From a checkpoint of a small transformer trained on Wikipedia.
Architecture: LayerNorm before each block, learned positions, no biases in attention or MLP, capped logits.
MLP neurons of a small language model. Each row is named by its layer, matrix (up: input weights; down: output weights) and neuron, and shows model dimensions 16-143. Each number is 500 + 25 x the weight over its row's rms, rounded and kept within 0 to 999. Numbers have three digits each.
Before each neuron's rows, "fires in" lists the words (lower case) most often at its 100 highest values on Wikipedia text that the model never trained on.

fires in: "well", "known", "still", "now", "based"
L2.up333:477526505518496516494476496530516484497521514495519492506524526493508518483489502561466490465507480489521524520522520473473505487509489496464498462494474523521490466489466506554484483491490474448467461544520482510478492479496495487520502465502483529507504501484494499498488472528505518479447507493516546481495481534532499484524514522501533557459488482539485499482510540508489525528497
L2.down333:505507500485526476476513454492535464492462526495504520501510533511486514527506532481535539505473512462514531487504492476490527550530524530523511474472503468478503517517540491509506544520515492520482527539466529512515497444552509511506483534473517526493492513495513511507482487521513494466545505445491525515460478464539499498532533510527489429515515514473502499473518447479527517521479

fires in: "of", "police"
L2.up639:473545479523533491525515500476515502479504453485512504513505475524497500451540541528489521509482481473507493492541487538503534523517461471509528456467518528530500553478498539490539495512513470508499458502556504481498503484520501454516481553512519512525520543511500514476498485517531465515480472492468464474466497510502475483462473488538486500508514496502477505520563514525540487520509
L2.down639:508448484471501516489497505527454514496493525507511472542555519522521507521493472477546452516509499463524470529495492517482519482514492492495466517530534461483478446492541458511525521465489516487492515502517469491499478527509485550483509491517509508518509479453508509448500499522464503517472527586532518523524493525454490529498493495491489485538518462562485510488529500478457523507529

fires in: "an"
L3.up941:488471521516503490517475461526482494464540502462474457500518505451496476519488450537491486529497503519509472481497511476520493528476527465501509462537475525499476520475495508484513463501523429517514500497456526473489540512552456481493489505518517481523520559484505496499505442516490487470540499522510486449467484505501506539524557453527489498487484508532514501463504482516502502514522
L3.down941:511470519531530502512489469504537492502473496487509516528509473482446504535532503514516486480503510523496515468464506517492495511489495548537506492577469476556502488499477522489497472464484534542475530541503537501468493515494513497460482571460456505522554518533478489508514471483500480459523454515530494545517497468516483489468460540508523541536491465507519485486514511490508540471484

fires in: "film", "united", "films", "stoke", "sims"
L3.up760:476534468491427482495508501447487484483512483480487469513549452507536515513529523464474533514517454539487485519502470526496495491543497486514513461472496504485459495488478484494489463438494504522498529495479507505511479498498536501433553508498534515466490454499525514501559506463477519478553546488508468487556524487523497498472461512484511477503457497504508480466498502513539489485531
L3.down760:519540518496498490521506472469482517463551494518474471489521491490515456486548517488463464506464553517508432488516488476517480508481559487438482468484479491477482491506532512478457480467546511457449502578496480466476517520498517489505551506492486539519512505502519498533478524491464512483480512512491467511478435487501504510513487505537496500500489501504518490512537498519538441500500

fires in: "a", "s", "was", "average", "median"
L3.up476:534525506501507470536513503510489507521476480494519488548526565470482469521484528511481515486519514500515499540505504449524477498540522508484556490512473513499547537484500492514488484469485519471479478532483553491536544511537527548510540514518433524492501506465499502534528493506501488442474537482511490465455487494509458509538485482455510491470484482527530510477493491493513488497482
L3.down476:520480515496520509475499459504523531479522500511479523496528502520514526475497509490470523511509489534510509476495496517466511474504527467504516477508506463482529497485469475495483515454479470512484478492520483478501505503460481487471509455516451480479531508537509498528429512465463494535497492479461546473471513492495500547514515479504491500475522528487489524498514502479485512481500

fires in: "a", "albatross", "alpine", "augustus"
L8.up541:499462488566515479542543518520490482476522459474493490479457485543512513463505525511466498534521478511534480460530459540532524501485473535511543487482511501497517511500477497515470472477506486496497512458500515484487515506516539468539504482492484519469500505503483505526485510511537492491479486503491522538504478475472490493476517493501475507546489486476475518477478543526474494488484
L8.down541:482484509479514528508482454508524489455484493532530510467481471511531477501485524540483555484524519500534522448445507516490511455502499519458471491495454501483498507530554489523513510458507532504511496512504484535537496507464505523499508520505518516435504534515527518513519497492497544460509530534475471493550498527533522499507498508484487531483479521508526495553486482495520500509457

fires in: "of", "force", "american", "for", "numerous", "libertad"
L2.up861:477488483486512495499519479496474506525477506511518536525455532497507476489550450487482512539528478503487516537580526498476512463533483477510522486534521524491505493519498499480506500551515478516454493499520497525511480476523482489475448488555492475518515511508513500508505525494535563457500526467453504485499499467495491535464534497535468479487488506477501511449485485548515560417528
L2.down861:504537503493537467542472496497482472457487477473522513529466491516510530473511517484547458516509477465474458468515479491476534483485477488485492519467536530487567514495508505524497501483522503469533547493492496476489517528462458486495494469530523535508510466486518490507534516494522482454483504512521488478469439503485520505525476555487481511500558498477503486486477486440539484534496

fires in: "of", "twenty", "archwires", "among"
L5.up252:517461526517489499481493475498465495495482484444491470487478542479540496499528530498511481481522479475511554519533480540490497490497485449485495519481509490472507485482437530472490513554507464506497492505496510513496457488495506553497521510507532479487512489477533494516513526520521444474437452492464459558487515481496489529509497501519509493486492502494495529512541521494540487478456
L5.down252:483541488458452535503496481492483457528488463490497476549473461538537480545462495537471518486463501547493458498508508537511507492475548480555471525493505517468506525495480487500489492483491494487505516538455510480495500470508495501517483514578502505511486532545478514509505497477499541464535514491483494510487470513517522494481452494524470490535495483503505502542454509533512498512517

fires in: "an", "a", "first", "s", "is"
L4.up873:499511503528484504486496504508503485537496525463524500512494540505490491527510476490539514486477503502586457480525520476484503491508545514481488500496483490497506488486503508487530506500515499502508530486488531490553535527486480549506496508435493502489538455485531520496493476479438508453459511477499493452518486480540477473487510501496529513531519432513457504511463507508512483513484
L4.down873:461497525478553497478490438510520512500494492432451488483516469530534475512523512502497480482513469519520519508516498504516506511469553503528557458477496491483491500461548518480540518445496537497500449488495468508555486466517504476490504514467537498509496503529496495490508528530525513487503498488489497468498496564519448494490487468500470489538527468540549497511498480503502478513516

fires in: "as", "was", "go", "it"
L3.up273:506529543497482522505503488522482522557484499495503487448534490494483522528478539488500533478513487487493502479510493503500520493543478506522510480462467485523509503523483472530491519534497530467473535470483487536470497483525530510536519517485478535518556461473504485547519481503529488488511560512504533455476517476493496499513497536458527495448459507485542483485505524487525504518497
L3.down273:504452482553562451502508505521517552511510491494495492457464539470487495494525520492506512459494463481450535514492515483480537490500503487496512474508513522512502514505525506529501493482486548511498458481490468498487433493471506529474513502524515502496484455479526483539479487473490502495514478487507522512539473531574471486584507463502511513481461475478495459491503453463495463511515

fires in: "some", "most", "many", "dates", "much", "years"
L3.up712:489496492493525497477518518499534553516488494460540537503542523496483436464479516525513490477454533492494481538493509508496491529483467500512481485513462496543493531493507505499512508509529516460468497473510496492455484441481509545469475485487489531481505506541495473490472523464540467493479544471471524473518505534497525517502462474511516543501546539491504488534478500506575509518497
L3.down712:522506486495543472510533499503517489492493512530493473462571524514502495522462534526531452501512462530561438515497506517491527530512482488521518446455501486483535523521488470498489534529509488462469479482520481494505525566449482508499511526454551508528477549524486505505475495517478482528507496498540514483525495481456508489501494465507521444510520522509478492485520504473529472498482

fires in: "was", "as", "served", "became"
L2.up412:474500526515467453471542496554482505507464527512518539462501463512534481462494504491518489542494532517534512490509456495563500513524490455476522475515468515524501506491492509480457493529472503478505490515454451485502496499514516493521504514523490480506519498516547479520489439536484454462474515507529533468472533463484463507513493522506473491500477481508507498471513504507486525489481
L2.down412:499523484525517526488493435501535483528496486524525511484510470509525475487500507495455532496509487503487490478480497536520479482528524507482483440496554514532494566519513530503472465512467487506467506457490490451482489475472436534521494485528506493462493468473489515524502488501507514540512490458532534501491543483501485483524492510495496494506519478504478494496566571448511499442566

fires in: "january", "july", "august", "march", "april"
L3.up106:511491496500482537512491526511486513492525488465536458485492499502529447491506545530548483514521518512555451499513496493495459463478517490487519493499463474550533541526482502497522458487459513462519513478497483525528539465497522525458506494521520515515508488507479500492484504529535497476516538483497475463503526507505475514455500491499466503531507526527512512522473490504490532514531
L3.down106:541506484471442490534478495499501518466510521540498475427494453511532503503518505528461502519518525460464507502514552546546466498555512492469503507538505496516494482493538474509497501497493507485510490477494494493470555513513471480529490521488487523550463521518467533508502530505482520505493529476509489462443516516504520505462491561511490478476519539530512479487536465513485482479493

fires in: "first", "best", "anthony", "total", "international"
L2.up282:509562533487493490492488486484472487511534525515519496499452492511494471486511502495473525484490501441497476503525525488501504496503518503463530428487486485501498458498532536542519508513461510490538545479488486522466498504543471497503521502510459513494500510515510527488455544535544488489467524489526529508513500482479529520522475489441459527501540462502484540529463504520522513522446
L2.down282:507523528504522451509486486543481452488492487456501485474517529518528486490473488498519482518484494506530457485466519500503513489511501493461460469508519485540515490504508458481509514497447517496494472460487495442504493521475470471482561485466504505517493507525511528491516541480545487481437483439560493522516492483500482526498540529552501487530499480515476494512473560501483500510520

fires in: "may", "april", "march", "august", "july"
L3.up679:522541492566511515501562512534499453483485489484505505522476489491511460538496555519494529498483491508511488451497495503512429518494489489489484498557479503526478512552495530524529481508416456538497465460483487490513485512543491513542513497502474501491474511538481469449460537546494475503519548486507533491490495508486488515475487511466457507479516504510506523472506471492498523525516
L3.down679:476515507520481506518483515459500468506488512545476510470514534480545472506481519528503526473520502522496513441519515518484455482463546482496525530515542479546462499514512531528533516508484521512502499483503493476519529519465437518474516447490553449488485496492441467453504482499544453512537551543502480457468487508553501525463525543519476489570507496485480523518509474512467459529491

fires in: "as", "although", "because", "while", "but", "though"
L4.up141:473489516512471458495489478469473514545500508513464469541478501508439521446525454512531509555527556514526521481525494483468492466511493520480521527510518490497489510535486514528514506466503522501489484500513502457539509543519518497530455486524526483504530488527506498487500511457506532484503476523483518483526532484528452536467486453504519503522484498540531523529490504457487509484450
L4.down141:483513492549542476470503528517516494508487437517505502488518469478506514525480530482484490479513502496492464508483478488551505493537518525469505537488476511457489473490514498452517521481458515454544480520520496474519460490470485484501473513458504543493489502492470494526512530500477520528484535522556540525530499464486547523479534513501453514486526550517502497461468516513445488521521

fires in: "as", "serbia", "asia", "asian"
L2.up494:464513455478517502494488497517486530539515497520489512456529527534471523502486507531490462498494458528486499473520480495527410523529513512468498465459497512510536456508481504557464505491508538516457474501493505453486458498529465489478455495534518480490514470482488485523497539527511496505537497501453502510516498553487469508537496494476492521483487526500517511494483521534531487461570
L2.down494:504448474478516486503484499454502563478478528461475437486516522505486487516543513506552515471542458537483446507527491498492490496442504471467510480481547465502532506497463494542555533510488510504480490501473495516508488495518494510512464522494527529479494471449484461507485509513480434530524445560487503524512515504477480509536540466490507506538509547534525495481505509510496494496523

fires in: "was", "as", "is", "became", "becoming", "remained"
L8.up630:495547524480528497492511511492477521458448490526448517524504528474486512518470506521504468490465472499494472506521534484500505491482526443522514490505513510514489497504488474509489544478476551500514532497520476473482504447510481501466466506520520526437539470492508516465446484479502495492498505489489486465488535495482499476488505508508493507506510525507513481523504531499488487501514
L8.down630:519513511498495506500505460538484499514520494520473540454471484486499450499528486496525523502528454492526486542516507466520485485522530492494507477499507507471477494486506476496464516500466508519511484487534491471527472545517531487548494501533484492495459445510519461487505503502525520527525504517487514515499468525510496514546458478447513463518488488470507511443497504514479487458538

fires in: "with", "among", "includes", "almost", "describes", "where"
L5.up48:483454472533476486526471516513466485519476508484472502467463491513505542508448509523491520509526501512520487507491516502471511500454517473478498550481500501480537489492465537496474468526502518513503491497503544453531477485515500491484515491441507498521472528532490494534523453494543545490483531518483489510468469495528473492571521527518494508458491474507464510487500520501488542478530
L5.down48:470492528485484456474511502516503478447461481481489464536466471511502486484501515523495523565535481498469477510510513512521523494531473544507435509518562506484452484488525502521483519496510504521511520486503518483489489506494450502471483509534492479525561460449453458479510507523496470527486507484511516522516506508552466460434482523471506490495521510490529496511509518492496496447536

fires in: "that", "one", "because", "than", "what", "due"
L3.up435:492483522474503526525546500494454469552521456479540475481521533523445499481484465499528457546503610511457499510482480501504480535483515548541524474478504516532490480554491523489476466488495493461529474541458469493500512490475512511492508499490495460458469502497497489526476486574528495489540487532468501489491534514456516514521518527471539540526476517521494502473516491514469459522510
L3.down435:493513486539513523516476464508533504517556482498482495528500521448516526504510519448524508490443544472487479499477465464483480496535450492504526439488517519502483505495505507495526505520440510481457528475494539489549497526493509489483476495499488524497463474513523528490509496497505471481501495526477496481528478517511515518491538512489512554501534479526511513506462520550508479480527

fires in: "a", "muelleri", "la"
L3.up831:493503482542530445525464474518532474483498485457528495485470519491481478515494453543476533507484496495503493537538496519548507475480517484520506459509507510519507473523497525468464481460502524489495502480525525506472493522514510483523481519580498495541462495510502523472461503440491507508508538525522480498506489451458512531508490493495473474527534518496514492537490482551486538475509
L3.down831:519472461501488517505495475532497488461490516502525518465505533530445487529463526483491512534453539476522525523528476473475493500491517507508494457502500497479505469561529495489462517489476538487522521483515512501529479509460516489498523510475452504508510489486521501469493487475513498531470493503492508499483503462439489480499476489515491499504511497502535523511499521501531567514534

fires in: "000", "100", "billion", "300", "makes", "says"
L3.up746:476512489488516480467528499495476483492523550521514481512503491570464514486512536504512511488504508539508479478495494456534514540520512476556511534480502457435524470454460592493498529503508489494501484480546504486525530509546497490543519536497510529438485468504523508495476510477518494470527521480469483484482524558555514506529488483480461504470488536540520514483452493505502494503515
L3.down746:491497526520465467495505514486518466519513488497472494426501484510506483513519533478527492504506493521541479534453521478505513510526525541515541494487509501484535475478491517489492550500493566468516481477483481473482498534533510485501507504496548546509482517505501533472546480488472500499485490489488540504506500515448543510518491507473456520484470535498507519480500489458514527502508

fires in: "most", "more", "and", "scientific", "science", "different"
L8.up419:473537486464525489488534484517493493444541521512511502486513473482485522509529531518513485492482524484526541509499496469511484520492510535502510497490503506532468522536476524506534472512448502555466503485457510492516453498561527531507487504467554499483517448457531522516523509471454510522527491480499494465546580509501530508544473523529528464492496511489482495495478475523497515478495
L8.down419:487528485483483456466489476499508490497507506511468491493530449481491466463486528520497507501460558508528481498474487488509474480520477474503478515497493490513538477492510493511488453491509480511498511500519516535532481506485526481511476522529504472539481481522467503465499516524534503534516497464445535527535514486523510495517489438497509505494474536486493510416508517515496503514488

fires in: "after", "during", "died", "on"
L3.up260:482494488477460485512504519514487477547508485481576500497478511495513511490510483515460468479508502477509501523485504539505509519498509494442526469491495511542456501527528500487504491501499464529516512507488453517499493494505533520491535526513507544428528526452512495509465481487496475500485544489469550506495482464492495536499498513522504544467504465475485544500489469510574450520479
L3.down260:489503530476477536506545474525489486472544535485466474496503514510506449518506534513511482468501480545523500454551529518533510503505478498564441507469530474498502486477539505484466480503509457425471482485531488490519510487470477478496497489510534509505425497533446489516541528555470508484466491496458471502515495518513520511476532510521496455478495507486504467486495481513492516547478

fires in: "a", "of", "to", "defeat", "able", "office"
L2.up690:538508479503553552487498505507482444509501488478508516477509490481504523511516471524493470494476508483470506506497464484504558474491474480488492524498491513519481501496457542487523483490470503479493436490513489514427502506559480467521487485505468544492540530502461491483558484482486487476483500505498574480472474512501485503514484491499475536508498499487504535458503524544504493513535
L2.down690:502528523491530509525500492542502448501475511490476504521504501508482506489575529491467473489515521507469504496504523488515521527468487475498506492528499473531493545545453531521482480518519512520508506468543501471499469492456549516478499452485462522525524513540530482476482479512527472513455514498525506523497522537549494507518474521466466434489497507464492472482501493480453554454477

fires in: "as"
L2.up71:507556509461522478515481502447501523533487486489478511519533509491507506465489525503517491513482484493498509508510451441524467524511501505464524470506533517504487457512485521505498484485496541433496503552492504498473491480461479516538499551490515520468494459485538487524492455537506517492551504473474493514495536502507491518516502531503473481523477540438488499486514468494497491538491
L2.down71:495518510516546475465500537518515510464488473499469471504501496501531461469545497524523550470489473496498506502505521520482496527456512530487564484514484496471492539522505531516479514476439549520466501504545522494488478486497488500522505505507537465479496441513525471520522482557518498499550483505466532549494506527505486544514470531487516484526519499466506475468506544469465462483482

fires in: "a", "same", "trip", "available"
L2.up73:471499478510521512503472506497528483456462448499516470522453528505486477494522554499498473493485493482499530472477512534525538511508459525543528486499520548504501559469453479488434516489546513460496503497507512533416501501523506518495507528503497488480472555509495518531532464530512512518463508513533511458499495516483493502549529506531486482538482481490547479478500448502471482539485
L2.down73:512498481497503508529498447501541490492521456479496519490494516507497486488501542476526494496491491525517486508494506471511490461519488499535544488543486451439481525550513492520502477476527493485487487506526488486486527460477509499499482487546486502521466511501458533499510483465461517471488489500504515476467504503489512468489518498510549494486519453440528477514508506471477532475495

fires in: "for", "against", "by"
L3.up959:520540506537524508515553518504443518524484467497494515463498475505474514495542517519526485505441504492480526440530508524521478526529517494494483483506525514516490502507509499578529507472535493447483510534485474466517510472501481508504482484501466449496494509482478514560504515478529499530491558513478493464511474476471478540468500465495499493509481500523524531494550518493506539508521
L3.down959:524516470500482499479487497497503497476495542475506467500481534476481510524482482487532490497527522500514472507482526479538499506536555507499480520471494511519500493475474538532511515460524511503462493456503496468497536460490520504479495474475517516538483507498536489494565533514511499479505500500508520520508499506527491523495488538503503503462467514518503453528455489506519491517500

fires in: "such", "of", "described", "votes", "known", "may"
L2.up560:420523454527510523501513552504468513510496522518486470483505498506495484492513509487504513504512528511533514543461511514478527427468526482463511491529494479515466531458475513465505541521492491509487490497453483494483529480520508500523548468513542548475497501468517468443532459512477470473492506495548492490516508521484536502499484483482515489501514489538495542467495461500531466521529
L2.down560:505494522518491571496490492475490503501514466496485450476508537491506511530484507458494480501477502509481524524496496476513498500496455520524468472500480544496493479502523453506538480482475501487481491506504484522462525439492517511487499478545488476491514461514523482527487554505532476494504526537483480506438483520485515519482503506466451521511522517516519509528502494524531458535477

fires in: "of", "medicine", "police", "academic", "political", "democratic"
L3.up771:513476488528483508522505473518490497522494470507500500483485499508510512508493523516452540501511486505534485489455498467493506497488461534485519506515475511488526552533496486480492541514454473486508503535491508496461532515481504553496466537490497425534487493524486475476519515510489484525545497495486467483507517495518498514571509513513506469461515503518485479475471499499495481449452
L3.down771:487496467486506533526536471485504494502492521480464539533499532485525466470551494507500529484491542517512477518517476518505482524478467504504539479480464532498443489465495494508510493512519473544488459502474503513536454522510471497496514478513525473537482509495488506536505493530506538519510498510485449538485503525514499498479498512508523519489554533472513535466552528514501492498511

fires in: "it", "he", "although", "though", "born"
L3.up387:505519450472509524508484503490472526521514541520510521509513465487495502508511493522512516492518533515458521491522499490466508514524491459480512513529487534513484469482447536515501453489491509465497479496551479527512517557504528470495538488526531496470519535465479484484477501452522503477459503487487492489480519522461485536473538508499506513494486496439552510485510501478475508518499
L3.down387:492544538488496465467520545499475503485513489488472518548498527502484519495499514487513479488490496526525516458480501480512485513509510549498493503454484475505510518503488518515531467476531521513491485533497534452464521484485519503528492480548520486527528497500494520523499469507550477532498540506501485481520492509503540524491480508494496476468479504506486475467503478496502515472482

fires in: "of", "from", "in", "a", "at", "on"
L8.up601:472513461504521487513514522492550488499473459506493489473538502475481446540487536515529545494503521465509525480504510550513543501498501503508467538505435488527522499495493466513521514518510517496577455497507470479468498510545522502491513512505494476512475547515480502490525450496449533501509501538475551473521464511508527495522469516537463522521505527494505489501480486490465483474491
L8.down601:500504504517477500516498475522488499477500492488475493509531459499512507483508523511527536535472497496532460528475509478497458490494538511485497490497506490491522535516491486505510513519481463472523503492512492489506505508505500447478492488551542467519529528490497509504480528505516470493517556502575535492498504491556477447510474527487516492476527479477453492509514537447552507467541

fires in: "of", "friedrich", "administrative"
L5.up731:517532512517471480492516506493508503539460479508468482533497499519457495463453476480495526488495495465513530541454542519505524485495483483449501488512490475484516499551538471471478499489485512499520539439503554511445462500482491496457526507535486505524508465468458456482537443572492522489477584499516513509488498472497514533490503473500512494504473513495432507496496486477512508495470
L5.down731:523522486489483504498506537488487516506449510459557511501513483530500512519515518489459471479524504513521482523500498481467505496490499466506471446483507488464498488513514500507503533507515510534501474496536499542515492478503505553508518492495506510506517495570516497510510504460479472519490471497476500520468503428473450484499472580520515496498478493496507485499527482532522499490498

fires in: "has", "most", "research", "be", "had", "are"
L2.up705:526537458515531508478532462511488497487510550526471517497498519485464472495500491508513494528489504522471516501455494490517518499505540513474493498437506470452505472564514524532502481479479528464494521528492542479537518526536485487481490496513499522535507425511497482533555486506518488503524494496505553508500506478505499498480490478484528483501518482505517536501476453466521499449444
L2.down705:530518520537511503539453494496486526496522491499483495493501511495514525496487517480507506450519514501494498494468506496459516493499539503526509512499485484472509504461495481507535501522447544501494491508509442502463503500477548481461509495457511525473506454464526452480486519520464469456500507488483510529488443500495481476504495515548458497495511489525544489501499491499506544461499

fires in: "was", "is"
L5.up676:479515532511514466492518495477492490516490482498491496520549529529491504492492497518532529486474497464547494515531486453533451493489511491528490496496488574459517521513520496465506569483467464517521489497539510505514458471479495491515474482476506478531513457476524496517516477556449536464515527469430499505524479513483476521469460536468547452517501452500520478495462499484483492514473
L5.down676:491520460499557514477499493468478553454500521484513521498490489546507507518528514516530467506500512524482483481472496485507552509542502483548523486536502497481517468462508536525462495483450544480458497508482489491507520556509485517537536501485494533518504525485519504555447501459507516518484508515485498463542496514497446476509494522537497504526465495499460508506516498486452535474515

fires in: "was", "they", "has", "there", "had", "have"
L3.up811:492493464469509481491460482525519523537528564487507471489497513500492507500457481530459517501539524507493526526510490497507535512511536487513492495480505530494516454462480517525465456523546476481486492485515476531519500456475457489486527459548513488499509495487498487506507524488535473484518518515518498508480500513516500505530509489447501478496523496476482543500482490504462521488495
L3.down811:480512528515493507476516467496512529460471472480506508517545514493523465488523562504499496468485509534509516468509514465495494468515500533471458506470528491481506492534535447476534520479459519500492482524517526479491500531482506547524514505496516495470496510490515481491525504535500530502582488495523522549494519527507503452482487568516495510512501498539492439479506497484519456482501

fires in: "his", "its", "her", "an", "of", "their"
L3.up267:480496470488464475521491449504475524498519534506501456451496512533492480536514513519487491556486520511437483487488501485519515503491532531510469520491508481498539487531519521514467513463556474492482457519498508498476472466477506491459506497536513477525512561471511498465529483490522493496533504464485490483472536487500501495507486509482507532477495482487534499479528501502481474481529
L3.down267:542444485519508499475470485516478503494516509551497499527505512514517491462499504494559475511459517499538513514504494519480485539517497514519517451511500528498466540494490465466517513492414490506451514508521512506494507559487561474560531513491481513493482521501475515538502506524488494493463463475529487496494463502539474509499546505491494527529516447488516505479513536493485508555484

fires in: "other", "his", "others", "previously", "either"
L3.up371:491529489478517549504504494523503497500491487528485477508469501456503508458510470492489482492506485447465495506481488499527520520491518462472485509514485489468530477541527521511493480484476504471513499503521501554498486485554484476513478512540489487519459544488519491522493529483562513476458512480538501526519467514534510509479478490494484492472531542474498484491474530536536520489516
L3.down371:497488485464543507511494481494514486478482494522498514483503546511513460489552491491526498530471534483529483508502496498506510439503519517525453492520523531508534468480513518479515507511483463472499480545497511516540482569531499491530491467469517554501505520497514545442498493517545475507485463488523475502500484426519458473512522492519495484514501483468510503493487527490481497521523

fires in: "has", "by", "had", "what", "released", "votes"
L2.up641:489540489510530480507529496503480508494508482495476510526507473490491485468505459503515508486485501508485523524481480471523398524469512483475470512498512488538540507540455506501527524474505482470494545498513476521503477471514496523458486498477496520475513488488524473544514535505462474469517539477477490513468527506475524496472508533527513519501499513491498529511488522493490503484471
L2.down641:550485514476513517504481525464493474485513539512485481510495505493521465509503509520488533501467487507513467519512472459489487507540503511517482485456498521544522503495483475525468504522490503515496529442539515494474495491507467525515480517486516458449440529496476512532531502484506511503509489500510499493498537533527461450523495477507534496551530523537490487549517482468514510482509

fires in: "while", "after", "according", "with", "although", "though"
L3.up91:460513478520465521492524489516483483564529515500492491497517502497503485525492516503483482458541511494506502535501490512520488515510473460521494504502511527458514505532480543509481492490508522470464484478465475471518535503521504554484513504529513506504518535519476503536530507499510494473457500490526537519466515480523447530502491477492519542499406509542490507486519490475454527467487
L3.down91:482496497538534493490521464481523516505528493503514522493511515528498488522529546529512474464536470526506477487530449490497501582490491459455506500486509464496463537515502489498482510529524441506496489487533518507507498508513528508506481488471523491436495468477486511499517550513492488517520500509520520475464523473530490513503484511510491526496463522530488524479517463509482510504500

fires in: "that", "around"
L3.up451:493494488479490491522481515522490489529532505528474506516516474452552522476472499475511499535478480508514496511471501496556457491467532554508523508499495545512536481525501472510496496492480491492523471501484527497499525463485475514564508519515519475473471476500499506508516525491504528526498506539512525522492486523483516518485518534509503541502476494472500481456505501520470472521517
L3.down451:505502519514492514481523427486511512471460519486535459469505431523469516516523489499489494528487494473455534471465506495479531500511487456517499449440474507469529517503499561492512435550513538541478533494463525520506509554489477498450481503454506545521467515508487491507456483503475489487519494474505540516509489491499512506465504487510493475497469565484525516525511521486518459500486

fires in: "between", "based", "with"
L2.up197:475512478484504498524521467533490514492500526494477525455473439459521524459517498519493519474521511496516518476470494499446476488509479486456474504465513482508526471464496481525525500497489487506526483548577493493487455476521546534515488468483490523493484507511496517520524548444505484532518507499505481529485460556535486507499463481503502520481482500535498529511466471472501472512499
L2.down197:475501539495474525495534495489470490494493495511498476527461505544499487480509455551479541506482512498512467513499456463489508510521456483519494501528513493514530523474479557487439508536530497520502460515500509521459490454494498503516488518544526435524499529530521511554492505517540520480553478534500486468490485541510476430501487504506522503463483491458510456513513524458480511488527

fires in: "for", "to", "since", "with", "their"
L8.up434:470518479434496475548487523506480499543450527498492538517473539518476465528526521516520485469453498516463492482548500477528508467511496515511466519496511510476518493532467508521495511521505491498452523509455518518533521493476483554432474484496481541488477493525538497507535510544468483513489527488490475483471524481518494504519494520525515535524457508505518555534500520525481511497510
L8.down434:566472508517490482494491468494502466471499522501522542513492526523493482490519517541495516493546457467518470493479483525505497519494499501537502488508447507479476485484516541518509467488509530480507452514529491525483511525502497501511519446442517458481511485478460503502527526503507523487465498510528519505502481514488526546523553484474451540502548463484498532512503485500457505487525

fires in: "on", "onto", "once"
L2.up527:489504470509462494488472497519475493546486485535451477469494519495452497513508519571514466503487490460514502480523523518531509517526459514524459518445482493548511469513502488484503503492501481488510480463512505519506504443519519479517455466486471491567499494496529520488469514492514541503476484493475514534473477514492456455455518529532495524491535479519523491473478480538484472530482
L2.down527:516492501480471503488473551510446545477500517507500489512547530495494477540508519532531521509463485485504516508490519544469521499492475497515534495493429517498504451489485517564486507501484504473505530468507499502499512458507526473538522505502498509560523488468493530567450474468469456495456490468461542499497493481489505492495513461458501475476492483501523515509521471499458488553490

fires in: "over", "than", "by"
L2.up843:477483504516501537488488510537528560477516548537521492508486483509506475512528523510519452547537514474467513534469485504505472491508523529482499483476551489495507542490509497499488474463508508509498483486495503486467531518490486558519453505526595527492502492509524494492515487502504478497519469527475485467495529454495504527462484520514492518525507516529472475494509485517519420489504
L2.down843:477489498482547525502498528524512471511529492469502499495539481536499503510495532489504513460507540433487509504502474537491484502457516469492508479454485497512544510523499487509464509527483530489524524514505510503488475454508502471517433481508475489485493471516465478545502503529543465546490514515496516513501489506493463447536515493479501517496514495485492586508498505490526508482498